config = dict(
    bias='none',
    init_std_down=0.00876,
    optimizer='adam_variant',
    lr=0.00102,
    warmup_steps=284,
    train_tokens=612900000,
)
MLP neurons of a small language model. Each row is named by its layer, matrix (gate and up: input weights; down: output weights) and neuron, and shows model dimensions 0-255. Each number is 128 + 24 x the weight over its row's rms, rounded and kept within 0 to 255. Numbers have three digits each. A neuron's up and down rows have the sign that makes its largest values positive.
Before each neuron's rows, "fires before" lists the tokens most often just after its 100 highest values on Wikipedia text that the model never trained on.

fires before: "2", "1", " a", "le", " an", " "
L8.gate623:136146157165129146114096107148120118070089105106120115142142157091137103103107160094143144117136112123104148127140111122125138122128164098134123126145131149080111137138124156141080149094158149157140127163172159149174101143153126156119149128138161089093177078172135120112120125144141096159139172102128120148153127134118125117104150072082121143108137134166077168142096171126181103145106164183152140107117160094141148135120115130133107123075160111127105136129089111153147162143104127141178093123133100132105125152106096154094150147165119120136179131155133142124158110137151132124132168143113090112183142138095140105147170153157075139110113159099138121133152136099156118142128113127130121126114112135112138156122152150137096144144166154119152115143090121113117118146130146
L8.up623:150124153143079140097126132125108132181112148112121179149122097131130098096140189143122135140144124101149115121129140131115113106141129110165136127176112128120145147084120158129090163138136166125135117150128152117091138152125122101068143126104119123124158103115132141151136091132186089137130141120115140143126105079138126136111107101128114124160121132131091159161136161137163127126137135133147132077087131099171124129105178099109127112108160128153118149147157111096141100136096089093132108138115091156168139135079125134110160085135103131104123165105103113176140164145138132167113167095136099155123138100099127092140130201139120114129103111130116144108122140148125129145145121091113106121111163068126116127187132155137180134121178147140114132171158110129116126115133183
L8.down623:143151144131194125145097118147061118132126126082133079080116148082140115088129125125096131127117130131098132137156112146166110131167134118151145158145127096143092094175117060155133114151132073129160159156103161114115124134147082143092115128128135116104118126140126100143132110152125118183113090145101124097142126159071104109152111147105129105118142123106104170123096095133137138150127129113117121144141139133111144074165104136139144115099148116124096070106111101192103155146103102148106086122135105158126149134128099130126146110125139127130093119122097127121144135121106137102137135137138111062145171080178151140115108143119112107088130114122182122139111116157138135112123126152120146166130092124154101154143118096133164157105123107149161109114126166149122121106117151

fires before: "0", "1", "2"
L5.gate149:152116119097148131137143121122126142133085128100108132136178091139130114167105120114121085134133124150136110163148110145153119130149093132138139153216126123127166155107130137102112149147111119107105130120148092099110124117162182124146170137138127134127121117117153101172163138130115128105135120159137141131149157125170129111110113132115119091135110157123100085131137159080130126107122116172129068113140127138126147134170152132100137095121130147174150095155120089100159127119065145127121072107113092145110118156161072110133163106124087167120131159141111115112166104141116123136107160157138113111122139115142106118143096144181110078133120146094113120134101151124119131121110155073077121148142133106178116163100138158174131125116137094091114131095153110103108108175098130
L5.up149:092168155149117120154148163121107190097108080122173150124128123137181100148118114108140107150154127151123114164126095115114126128117114135090114136138112136101153128164167092154140101140194102139132122147139134094184109163153104116105103112129141155114149127110107158151147092123123170135112119123156085100115110126087157096120113105115107127133133173143118151102083130113078130124135115142099157066140148093133148124089127136153162121135175144122154103162105160140134128081175085167131144137124168118143139091140140110104129089147190133109146113173076161109124117128143101119130131164115096133125079125162132122132142109101133111107121125107137144129130112150124086121129107145152135116133132141086177122130117140126156152156123119139120089153106161094152138116129107
L5.down149:108093145135114119164157162127133147115102084112179161118134114137111123142105118132117120127179143133167120143119113097112084128137126123107143106170114104111119132129124147108093150123150115121135104103165100165115139136156139113152125143132131125135141158146125114131092128107114154117068174172108142148145127121153139124115117117085089091124115161102122107157091138144126149140153117140166137125167153111161155093087133128121128130183136152126119097130085070120164098150109158160118103142082137105151126154159125135119148085158153120113125129154133131070153127139053134106117162098127085123145109114140116089124117115119098114139108124105203133183095112122109136087126117116129125119133124104089168167137140106169173122115113116134125086112134093133161176162128136

fires before: "1", "2", "8", ".", "3"
L8.gate615:086140195158139145173115138159121095124110191105111123129127110176100160117158144105139108145108137120132149107153155137168110165070128134106109151081134122137140089070179114132149133124126118148152099147146101157137134139113122160160105148130117117056127123104158142098146144111126146140118147153118128129137141115137108135135177118168147114126095154126138088142129123149109179112113117103147173165119138163126145092127105096126105044088106144060138122140120140121113110121147165139136146149108128098135162152101174124137116146126142145107114104152110118134098125137115102115168098130125080114081168134139099143098152103132135114149154140105114141134124105126129156122115113133122112108120151138134135140107166100126068121094135128126098108155098140127152125102091108
L8.up615:138152160143158106112109090146099127144105111097114127142145137176086142142112158168145109158133109143095139162151124148175150134149097100108146185115105113150134135106119134132121212113142099188129140128111124134089125154107104113091136119064109144118116104143158126110168116133147144165104134182161151133110091109110142088119089119125121099125164119124171123088085097124117122121144134088139144129146122129087120125126093099126115156140139116105121140102129122116090133169093107166135158152149144106142123105128128146136165144087118102137106083095155116111082117096152120125100116161130104148129126117172127118173124114139120128138090110077144166139162146113056126139136119129112116131099120110140135160158151139177127097144146109094111096130121139117153109150112133
L8.down615:091097155140152157156143133151112112099095096112116160127145120123145122124152126153159101140108134137109164122151120094096148133157084093148126136131092130127142124133120137151129129120139132105123142140124096142078107135068112129179074176129141128140118123136111101107135152133179095109127126094107100112155153181189107169146129127131123094124157142127127148122119114144102140133092112102124148127114144141086130105106120129149099124154156122113101159166113151104139072144156153133106139117115104088121127093076160097131113135128147124158200108102051149143113085136135120163120123095133147130101105120106130198101131144184099111142138130142137135116145112157116116141112095119166153102102151106108168124133095118114099101102112097132151148086114121113174153131138121

fires before: "2", "1", "0"
L9.gate562:101166158120148143124128153114069110132141136077135107146109097162108178143125131088128106148150115092145095124118131168135096127113138138095138178095132132142116117093095084106122180114147143152083134093157115117115077123124136146113159106118143151104172118176128145121096160129131134132123114123157152167121106125132118120131143093132148117133141102110114150118101147138103093130157151138109181121074140151124143107136150107124133113157106091128136091100076124117126100153094106141094103110131149196171100116126137147098128134115137135129142144135135113109130148148149135124106127135097158124099138131090143143119206123140090133147132124116094107091126184159127073119164106142093108107146135084125112121126146122096164162115161150129144117157122140162086157098153125
L9.up562:093140126159175160105151130129155140096152145150144128145154096108125143077086157118121139131091129107141123154108143133101138097188064134154117100084069124121125127167151081100107143114133153131137137110172137112159105127144150114134093129128132133161145160134095100142115120114127101107089133130138142130137097113143122130150127103100164181128129162115137112120125148118132119102131115150145099122089136146102145146137113165117127093096136158140129120147155140161124101105149082150160097134096100117117114094082111111136132119159100181169141114172163091123079144124120126117114136077110127121103131163116125094103121140097123110133098141173106149141145141077124153129128180131110123106143136100158122137162146115127111152162118117194101156137098123154117101156180145
L9.down562:174143103175129137107158161108125120135141154155162143113187144106149144133117120115132144125129141142122188090146079122166132111176116128140162107184121159137123154113105108138122112146103071159170209130127144139109131164120131138120129151153123143120102138134134185105158162118141120140111109113115164115122123162131120135122179094151082108122139124140143077148148129157160170140159097155119122102146139128124144114125117105132134135073182148138135112151143124161147122136145092103167129151113119112133129099143183125135112134157139158079084116148149099149108150106131133108126132117145120120156107136113162133108135096109148150183080122147125131148115151124146133141131139112120128130078101145139148149143130144157083151096157113114142206108122117142097135099124134

fires before: "1", "2", "3", "5", "4"
L10.gate188:136140140152107104130158138121108137169128144073137136192129106169100147094118129099123124168133102162160112097110146127194131182152115117131148122161110112131147138139151143134178169149108176117104107134145147171139103118160099125148140110113151151120100097101143105163121165130131194144133162124142136124108161141107100091121149090115138087129096096113130109145135107125142120166103156115124148092164176149094131124102132118124102114118118125167108152184094139126123123091112174165101142135138152116135141106122185143083130108139136148084122093142128124114136132156138150137093133093084155127119111139089106086154145141120113100140088137128122129151114089168124147098141104160102104119160141101113147124150112122143143143169119162107077111124122144109118107133140126
L10.up188:131080103130181131117099109118132090132146135127143112128108125101079081178159119130094104096130153088104110111147138114088110112102118169129118144138127148137100144110112144113154124138160113150190111145085138110152149111161103147109107070091148170153143146117120154118095131114175147145137098101141119103155126150121095103165082162111128132146110120115108164119132148171140159149160174145170115102069137145093157132155157129146130111086119141157136145100163133130112110156136126082115100134134087100150140143179101142134123118163144078131094116122143163113107146116170156132130122130093155086143109111092107116129119115137137122148097091100119162132124139121097156094150113150107102123115084149138135107132120128119132145114126135125067137128097111126100169144106119
L10.down188:133094140111152131134161094100155124090097148117104149161124121129134156099140110157096136098114071105107128141140116116140168138170105089208149102156132126109118139114121127167161155068124156122157155135120102119111137116127136134141087131124115140075140084135105142122123135131158122132140189128110146179120107148121145095112093137076141159100164150105098169128133130128130143121104080113097134122124115151108131139094116104111094140114147105157169130115151110131162096117170139113143099124126130108121109104122126082141116125138126165093134161139150113123105154113114102083151134153110124150137156128133166147132128142127125137146113128065098170138144165170115144116098135130143139148132167168128085134155085145141143142129110122118121085087107112137111143134158049

fires before: "1", "0", "2", "and"
L5.gate425:115119140114123105168140130124116145107130124087105140118113118150137164173113140125145083097114107166156146193117122147100175102149111172146143151157139162101125131129137067119141141136135119119123124172130126113176118144124117126113139131126162094113147115102141104119116139075134147125144136123155130141130170090151114157159105082115135142172117154162092115135108158162113127131120132158165125139166156140152126128115158123131109116162147149136119079135124127145115117130126136131118123134123097125159157152122103102180124114140102216157112136147156137142107118106106172111081101197109105120130152142141136083134135091136127150139091138145150119095121139162115126156145105146058107135075175150113150113142113119149160144097105129152101133091108121114154126155106180
L5.up425:107120086148151113155121120124155139125130129116146112082119121125136133136144124122122149122114120167166113130177096119127152136112137118140119125121156173129191157160157100151130138114133112157132132144148123122123061129131134148122135113132137156142185084129133143141114100138137133115117126119150133114081116131049149108140124144125134114101099137132103158144149119148119154148109147146104144103179116133133133099102140109118134122144141161155155113083150146147112114138119098151095159107149127158115166118134068120132154114156126176146136095142142143139110132127132137061083107165147132153164143130121187063127120127108089140109093129124132130161168117113069119133136124173107121181129124119116165127143133124173098138105105181153107092093097093144098119133127200
L5.down425:114127101164116128140136172139131127125117142128123138134138107136134089138136111135168147166143132120160097112126098102119142128124153122172186119077110155167154161144142146097108089116139117132124205116128160127079146147156146124114134167129134112107138113151109139104150108159163124102108164119153103124120135087116126117127136130197124139115138137074122099118128130142141142126150085138134138135176134105178137113130168142111125154154132168132169144136130135099120121138127138106112120123130114104122152094125087103114082141141173090117173125085098174149134098177103118094136143124133127132105152121068146094165099110134135132154149111114102124109153108114114136140121138154120145133117152132097183117170131162166101158140117108142129110112092068138077151064121127

fires before: ",", ".", "\n", " and", " in"
L10.gate453:135127174131155092147159142110133113115130182128124155131136165112102137097124115127113151151194131104073125157136136129146099098150093151139134145106126102091125133149124113106086130095159139139111138157108160165117106108142127128121091143153131128107135113121128103068121111127191147088109154137103119120174101149129113138182146130112116123185140135163168112141163136101130117109112093139134131107078145161103120137151091145170108157116138109107156078093132139153104147131134136099082124111122138145118147101142092084142063136119154135154149128140124148090116126138162122132168149137131112121140155135176110058089158104138160113126126121149146107148122100106145171113104156136139156103116135123161138128138150138157140132110087151117096091094129109116124158160154144
L10.up453:102168147136093104112150127073162154149107160134093173114117158093164120118142101130152100110136110156140142132137156098148156146128134131128132132162097105135101094116138115112104133160126122112102102106128143120141142101081062124122129114157129116151133155145129167093160133107133135127138136081111096104092120100086160124156142149115135126152126160120136107154121125137150120130137117094176124183076114156165126135149091122074150119066137134090136189144153090111096169108150146137183160144099127138093108123169098145141109135125127105124097164124103141137127153113158114151100144116080084144094100116132102117165144134123137116145071124130189111118130127123129140106121120088118146114160136180120146127152125121129117155100147126117101103165106131144133140096129130
L10.down453:156097099101112147114151136177113160143134149118122120149101119143136150152135136123104142143146150123114150155133099122110150157124110107096113135129095136098161114146087091099115119159158159170155241143120119105167126077144173154153144110093139107098088153160102122158143108091100142151187132121123116082116101122133089157105119152167138133100140134093110147124150138115113148115124102107122107132152148154114122114144131101108107115123113159161083097128116109132118101177090156145101093109143073110115120135133114110124153149132109089127133098112150137152104124141135139093147164130134122097140150117105159096111156163128147130126114132123141106149101080147129140154117138079158122120097128089115111119141174118147113135137120173170169124118129145171133137136111167

fires before: ",", " in", ".", " and", " of"
L6.gate26:107120158161141117159151091071149130174140137139163090151106090130143138152114136105145139100114129095096141148127119110124125134144095172125171127103152159119127136157120111083151167094164147112182106153093145118127114110121221117132102172156133173114153136156099146117162154093137163142130129134107101137138152154146122149106100146119111091142142113104146141130094129122109126136119168099100115142117133145179114149143106110175094151128118098088168166130131085146137133151139154112072120135123106153159146156142091114111139132174115142131147151138109120127104141157146115089115158117091155098122122134098104119106117136116144125109111128132110099109138115160143122140103137120143154093118156169142114112144178167141100103143133127140061133107130123106125125149165090
L6.up26:137128143105171147162105146138162116123083135165115136120094102134127109127143135123121150127153134141087111143126116119137168139156142190091171125127119118125127123127102112093167143087158169091099164163137151115077097179160180152103089110145109163112090132116074133089112121119141127104136090098085166134104182139154108109146088127147109138171174125110114122115117148140113107106117107136104147123135145126128124123133120146123109148156119096160137129182121117162145137127136129127176118129181093140102114114095106091139085119154168119138131147163132136164105156130148086119149159146097123125150121122152090126116121134148099123204140122120113105131122124112151158111147078096155134117097121113158158130141167116094122124120136129101097112088101121136110144120148110
L6.down26:171086107103121110169123154160132135109087127128123115105133129152125120150156156121101119118129103124134131121103137138121116145128095112113145114133133100109139107132124143161119143130169160122117225121092096135103125124133097111166131119167120110156177167126097102100086102128129122156151095109145133135108103125103096145113133099152123138137090135154143162141120128122149089094108121125095129118146172136150143128122126129128065158141122123152115162156144152135124148127146113111132122074140116069119090084139127140157177094167163104153130116127127150150135127078141077149132118097164104111109145124146126140068136089097084131152142152132163126134125119096125130071104154077149107118105124130178124112108109067150151095140108151112148113117095161145139134127156149

fires before: "1", "2", "3"
L10.gate265:095134120150141161155156127118160163109080116082132138164139059138080135129139089131122140147145118109112116115156125137138062121061132110066112120165133112112119149086133122112109182115121115147133131152132111173144151109165138124087115103142141151101116125112169133057093129132136101184133096104131180146124091133169144127136135156147133139098095160118103132072138098132101129156142125169118129129103151141060146145136159089108141124105130141088153124097136137123088159100143113138106145099151127103137157141104132148127096133133104102149116143128131101098115103145114142158133112111125154143136114126145118135123152140133156097108103143162165119159142123166122104147107127133130115101128143136157072120144116128140155134118097111135107071111118131119138100132103169
L10.up265:090114125151150107192159081138111139147181116108137124086115128100151139125174115124112160144141125109090118071114068106099114130147124136101174136088143109115139098123114154151130126098084107159150124142148128167128155143127115085110100133075129148149176125094112154180124154110158130149101171109113140150150089145166097130117152133147122113165133132119104165126112139137167130116124084134168125155135121187107116134126088122154121093151161072107159132107124201135152123149112125103116132087100109117134143095131141166161141116175125112129137139125146105125105119125149105126143120105121146104123153140096160133133116090105141122133099087098174165108150136102095143144131139141138175143125127136158161112141112137108130081125114117127120157137139147132092128136137125
L10.down265:131112201205130122133089087108071150127150129137161134131123130079102136123131088064111133140141137139110109092148071155137119165167135114120164125139097162155132156117123138151134169115105159145108178126128139108131122114112104114155075123173122141160126131082115115120171118118129070151125153117183145139161159134125137157126108085170115096118174156114101145144134101124142113135142129128096126141121148150082142131121089124133141084135133093143169122129132112152160112143115091150150131111128126130164092102105143109139128156129125102085170093127141135176120153080135118120142136137099137134118112098130122148093157139160133139114148111135143142128111176124134181163119136096131136164112163148158135129134136153111136129119129162129130101118133133165107163133111120

fires before: "0", "1", "2", " ", "8", "9"
L9.gate432:102120146123153141156110110138111138157109130084149139116139167144144143130106122133195118122148119130125100126056138194115176111129071157126147143106123151117134142117125136140166168134148116115159090139113142113145085160167102080115097112151131108108137135109120142135112137128127144159093117103159151136108156137095097114104090081142126114128142124153111116105115128102127074109134155125112133122112176140134143133088094120135136075128090157137109122102139144143127071112106135087091128108179120088144115155081124158137146184158134144133132137157112134122110140133125126159084114136128152098145095151131147121138128089113096109136129105077093097069145162127100148100179094135121114120134128133116118121167143138136115128124158188121117157130080115122156127143149133
L9.up432:121107106130133093130149147121126087101141144155103153083106089122129131116194152138091146158143165123089154147163105097089129132146149126134154133098108125112146130131114096117131180112128157136100145158122097114132157127150128114110119121109146139128132113157136077165126109145085131115117104086181103104190102153129138146119141120175173090094130165145153138126122147143123177137085102143130143078089137139113141162128108165121132162102152121134141114127125129146120113096129089158149121151093116163078100170140144099143137155116110121135124146143155120069092135125112132149137119153117097101153095121167091118082151104143144158160132140168090118140143123155115133154163097143132164141145115136074103127116159144102119149117116089142175114139159161140144132126105134
L9.down432:126148122163066143158162106086142096106113116156146148135154123121094136153144150097121119122099166129079180105132169118117157111098121111118107107103148169136157110164106159155155158097124104149084155137127095168157132093086155115116119125096126118110126127183102109149138134130140127123146093121136142133164117119110108109137121141145072142077105122151119129096125154145157109140118123120138130147119116120113132130120150127130131128160115091149157127121111144098126168116144144107067185113079122113131083088122145096136128091097111148127096155107170133132124087115165166119121119123133074156169120104150090150129120122133134112123152146129104185129137182134137139152124111151062152136162127132154126122131117094129089134120107104108112164104131134087094110133093130

fires before: "\n", " The", " It", "==="
L8.gate687:146099135138141146135103115089141167152133132134101105123138075105129138145132107108116137134166121114120102146135091128172147123136164152110148132140107111070109126081158145101129166133127173132103131167140128144096110137167111110098122115156132132124136098097153147161070107111109089126124147117141135173151147166142132138096119112132137164161124125150092085130131196128148093132090102149137143129107108150134130113126136091140133149131156157104147155117110089167120100130082145151096066151124103178141148140108141106179096122113090131121150119172102137100125138144103094128130132139183115123145128128134107153120125095122117098179144120136156078155091125169122105140106098134185077113144142156119157100108153110114122122113121131138105142105130173144123107178130145
L8.up687:107093109148123104149130097136143157126130155149119083147116108112144151147119110084096136125168177111180153187143074093153182134108128127164180138160095126134100106130122105134142169139126136152087140136112124128157122103142130124091138130141120106096112092134116168122122145099079126124126151102108144105159128154135152166126123109100107208127156116116139085131125165185122129140160102138126141142135111124136101119153091119151125120117129134064152143132049116170117109137100153126129134149102145123152140133130155131144073121106123118130128144098118132119138148168144108136076140142123133129085128166144087117121132132149103118123146139106161120114098143116125098163094098105135093110135154162110140095154171133150109120107131129114094128100120137116153151187151124
L8.down687:137141123149129112138115151100136133108144164143132086155109084098135116146112130098096134133155134129144110113134060105187089155140118139162160171144149107085127135093115133111132115118121132119123255147114134114102069103133120131093084131127117152115124110118126146128092150121093125141145123118120098183140130105154165126127115108144133116150110133163113113148133173129123127087089135145151146130092108149138114117136140141149127133120116154130163104102106125170124125122099139137091086168148129125128124164116161114163125170073097129139135135131119127101143140108118094113169105113147122116114125132118109133105148133117048114151125135121163123153103120140136115141107098155155100104121154152105123100132136089123136104126126140106085172089133122158120089140136128

fires before: "-", "\n"
L9.gate402:127115133113134133107123102114113142123130182125079129143166151106115101180134110149139103132159099125111180127110113168123133112142063149114135116112148139116094083163095099100181116123121160141139130127144111115129169067082126139121169113147123136099157092127162121146124139077084128110097129111111141147113119140141124153120127148116100133141133099141089110147108104104130187136119103135109119121139132117149107125139099126118117120094143143138175096131113105124206119080094135133126090104081081131172161106094116079129096109130100100123134137134145116111122154177132118136148170131123118121113151124157084095108136133094166131127161094131126109150134155149135156163122135151145080164135106092116129092097136118123132102129089139131140106072141157141129114143150120
L9.up402:146089101126119122178131115113131153132095164141102130160152119141131128120155121107150136148118114151139154182205132131176128141090055082127140083116157141084058111138132145091132128113118135128133118135083140123101098121101110151121132136144127082114155122122156165116124113127107163126104171131108139136139135155132160123180107119138144145129131096109116206171096112110171114125105110112143147100160169154149144130115115125103066163119122147119109153084157108146140123133117130163162153167153092131137108131106130152088117124145122125124095141120161107132139163164106149112083170160123134155110128138133111078115140141124114105125150106158122109162121132122133123139138157168122161130149125117131171147125155147126111086129139108118120095130126123117156178109124152
L9.down402:157125100091161134103083092130109187135119153155136137153166149081115132144119104175110105154157105073098149105153121167123121146126124120131129125176106141136091106092124116129126152141133175127119160125131155107125162103156155080108156147101158129091101100122179130150122124120121153120163196173123126106154090121162082116138135119153146086115119134111115138133121146114131160152086090151144134104099106145173126142154135123131138136066146112095160085118096118159180117084130145146156096127123127136119141118100068083135114127115113146134130086109117097081116161136121119143125139128128128122137162130115131115151143124110141156130079104138134072144119159136137131133154085137155121112082135131128129124136126114140159126117107097164136115108115176138135123148148153

fires before: "0", " |", " -", "1", "2", " by"
L9.gate673:150099125107100140144153125146125158136102108125133126103136146149110118109138147153123129143140143116142099168138102172134182131090157120150164119140141061133112113147157098087157125107146144113098110148135119109122064091169164079097114156162123132089083127122157141168132150129151148155136095166120096133147144104141098131107142089108093143101132157098119146102120152087120080109114127182146161106114134107165140126097125181098129089117146122071101121120163130143107120131161146130146091121120095163158103127142110134117158142157142133112146165124111106137157132117100130131145161161126158116127123112116126140147169141150121065139139129120146087103104167162114107145141119107129111129122128125123136156145132080139098126153145126113093124145085106128199094091142117
L9.up673:110142118154148115132132137153150092162130081147103147134159146109131124121171129107132139160158109099114106127148099149150105165121181119065103160176102117133125142126122126171130155110143109127133155100111109145195140135143156117121155070116110088133170114112119083132105109154139153091121097142125142127121112084138081124105115105068142122132162177094159158122106142128107116097157128152117128099133100126143123086114129112136114091077133167138113102160087122117129143103112128155109108131141127112102091120080107137125116112129101093147125112119182115146113123086143132142133105088153092085103115127122137129128125141122148143126114068106106163127151133172139146146151101111150126127086159127095139090138145154111182107126104095152137096126115125136076152136142109
L9.down673:150139137156107144139127151132177155085134085101121134102136142127082117113119111096124091155100173126142149113110055127137155134130137087149147131137144184114140126149146095140101108149122116165127211120081108128132142118118157108145106115153146120112134155158124150131157115121119138090116149101105141155102111147133166093109148104124141095151116120135152116150143121113156151108122156164107108147140114143134094065142107114147157119097135106134111066109109110159113119125138142135106124142142096131088115150084150077128140121122154158167129073148132083142102146129132095146105162141160129142167131153090115146097114157118117121108123129137126123120095108119141148124171127129115133180140176154170117133101197106121158170141075135130133113143130117115115133149158140

fires before: " ", "1", "an", "ade", ".", " Ad"
L5.gate638:121121156118178113163140112127145186112085158109133124101131134102076154095126120121099143129102128114112170155169163137134137137106098136089147143149140158139115133155148134144208129130123184115164122104149115141113100107172106132135116098097114091098155117123122136153122155095151162135114171144167165089122110102121138178160104117120132141141130129133161119098123134118149106228132154113168129147118128144140113119143119109075130125098100089113090112133124097142150155139122131134128125126099160173119131149104143141102157110160087104136146143153072118109146132121144128103110136123118112165111114120128116139149128104123132181126115161142135148102155131146158120149142091149104119152120127156096150102137149090106147123112145110172145092193135151131145134129130152
L5.up638:114111169126139140138132086118111124139149140134133134118134122122172153123182090111150158161150140098147164121138086102150101137107103104137156107115090147152119079128146156121080132092161111142117124163124154123164157133152127133142135181142149127096098106118092172134178159169088174111147123154133112150158149123123122139143135117135116136133106128150109140100114139111173133120088154143142118169138130136111107133122097146149089137098150137115135151151168116144156161159184114128080134131123138119152114126116147119142135190156129112103175130136137058107147107127135132134146096110159105146146138112148121112096175155110128146142117190130121119137077117148098157151173137141098142174156090148096129126102097147108166137146094110150129133133067117112148159130115140
L5.down638:130144140152060145134153073138119116133115119091132110071117128130173099133150108181104105118153156154138123145110117089141110128141093105096165137133163140125097159116129127107142115177116125119157147143143118127128142158105104144157172051116129141118155155172150130109119139124182098158150133149105170094124131131113101120086141127134146119115113114119083117159138177103122121155131145121072106169129146107135088115171136130120153134157127107123083070137123159061111164100098151111111170096111103191138115104067130117149096088111133154153150154156109143097124119112116159136132145149104082131115142146135112139137089155103133124138077104110121113134134133102134100140112107126135140154136153141127117120137143134131129169136163126135116119108140128134140126108121147

fires before: ".", ",", " and", " in", " of", " for"
L10.gate285:119105128140113127114175124119179098132125126135103156097162165100164109143113105106133152153122132083115117117160157105124118143123109119075169124119125115157120151098129126121122183143119143101081117136125114123120108074183136127161138169119146132136146157127109148104157146096130083137111102128153156103163113103165101139177129119117141141119149127132135112152133095185065146132143099091137108162112093111189130128173097125132118100124097099140122112105173112066132121129127122116122078149114093131150123130146136143114116114178161139177139137160081146143109108179169134120126121141110126122143147110141120144118107124124133125138124120135168084117153118146131088140082108118137166114107160144116134127103106088133131067096114128127099132129141125106151082163101122
L10.up285:090170173168151149158136120152126131117146122049123147156116126126117134135119099164092116156112158118092125087112118106154121094139141141068158097131169148138146104119104147129153155116077135125124155145133103101137141121136093097134141116083078153129175158151077146122141121136139134131163109089099111151119113164129116110123153134099154131124109129140092144107123156138149129080105119099158135096110140125125118105152071100133130113097134131134113083133121126154101094130119197146079113158144115109116138116136136094139125141122162148108126139138125152153096113143144136100104140092144137105153149089110145134157145101131136117127153133158145155096148132137147171111140122111117136113093086102150108122126078123096153110116086097121099134159102075104151160185144117
L10.down285:127125155103102136157097160120134133111094116098136131082153106162079091086146160128123108109141119067106124121097166124122137122143137110159095115094095127152140138106087162123134146160098124115140222100123129130095128113127090146104142100153100113161144125103079090141134129144082131102148163165154141113109125170156100120094125089130127139105093143126133114143169087138124188149101114128112106104119167126125113094112130114133127100174090116106127157151126155141144090123140172125124128145136093085139093104152114103143125152136108136108158153133130154132109131148165083117104156051125131123129160126125123131182135160116113110135114125119122139138114122157147132115084115125160160138069120121111143148135098156139130120143131140117096172143140129113109122124159120

fires before: ",", ".", " ", " he", "\n"
L9.gate464:163174125064139123148101074120140157118176130140094162151131140110145100119126130082137132085141127151147130153147131152114150141152132145126080162122125151141121123157124131111150156106109162111115149192161143135084105103114130127131127138104112147109131115078106119139113105094099130091129113125124132153139117103126118135119150111146111176124088110163187147119117098124164120154106091144138113128178128115172117156129118079152113113126129145087161124091147133139155130129151133163121160120113085128117088153105085111128104149132116162110154139149117125098142143135124137148134084134113151130124103145131104094122130112090081183152111090123113117182151127124172140168169141122144129117121121147134095161159130131148107072111194139110094103091099121139141128129167134
L9.up464:140118162127117101174138071102132173101133164193111115138179151119147106174117145125157150116084151114092103121126111124109113181134153142146131147143156125077111146146103123144097094121139152105094139129143132192116114143097141131164135160153090131113144075107144129149142081135130134113135116143119101126147145117098150091100158114154150090119137118143098100143102161118182148098122135114105131127145130142148084171156103125161102140152130156087148107100157115148131199117162103118149117158100157094099134138107126097151138104165116155099118129172104110122125146110110130123147153138119141141146148099125117148099141086127123137145128122133117094153151155123152137134133139099124109103117146102105118151115131128115090101138147135113082117069086125136153097138087098
L9.down464:124128088166124127126134116110133090105118158117138115137185111095149078151147114124135128142138092121114165175155148090144109134082112128111146114139137118093139157091078121122104144150159161085149244156128158107098080146177116095106150120133141124058139073119101158111114097124142133105138165143115102108126143133101128137137150104098118139137118091088126138130119103135116109138105095136145120111125128142101150131108130122157115104137145138136153132121149143129116131110107157087173130133117094124124122120136145104160079123150162095107153120161113191115133125120135125117144136102124109116141107134133115092124096151116121135203115145143130132201121124130116137152067131131111111100127076139140115122148155121115124121104138146117111136152135150116117155120154105

fires before: "1", " Best", " R"
L10.gate383:105125119142089136123123113109088172110131150118115163131153135102100170149113136140120142133177139131128142126110120120113126144108145128085173157085122168175158129116145102137139160125104135114124102160102068157155146173148130116125147151157135124106136137118152125119088135140114138132108146109144102144118151117165106077121108104142142183115122108127087146095114144170123104130134171179184112128148160109135098143110091090078123109164136173120127103132115126172124133147090125124143117148157151137137120138127110060104108149144130188149110138142192097089104149131128132117167141113129164122140177095134110150158107104118121095119093152140128158115141134118101126105133104079114157128173090082156149151110091117158125140136123105090138126149123133137107138133144156
L10.up383:147177132137101093151159117125159107104096125141111123122125147123134141125139124097149111102083093149159120099096062087152106115120147112124123137137150114126138093151137143162121129150157151103124100170120141125162139123091104177114106146142182148122133109096117116115131167098107144104129146132091151136144125153137126109166099111110107114159145155124114159144119173152113106134143178089119123156135118112081146105074095118092118106121095112093113110148131141137110146116136174148089123125113124125111147075115077110134122135105125129145080103129100172113071167189158114114147131119102170118153086128090145131135096117109117084142102115142197131126132126149122113116146158124139121125118126092157179146104110126150094145091144155094117127094129121127087132113133131
L10.down383:149206096137122121123135119105101104152146136151144149110130139141154136130132107131116124168160094145129144091138134109165131156118115175156130132130105154148104131154151131112138150130168169136111225144102086099129153119085121179141142163102095116138151100113135154124136105103129118152079167123116126135154139136153168143121150099119103078119096165106071152132143135159118108144128153091116110131116157119136109099101101155119126101139128119141125120129104122123101125145127129105122119147103066140072148155110132084155132127145120127128114084110166133118134106130126077164142154132112165104110112075115145125144118123132117131139134110122170147125134152144103093126159090122135070118106105168135154133115107104127114117116128150069159089083148128171149140114134112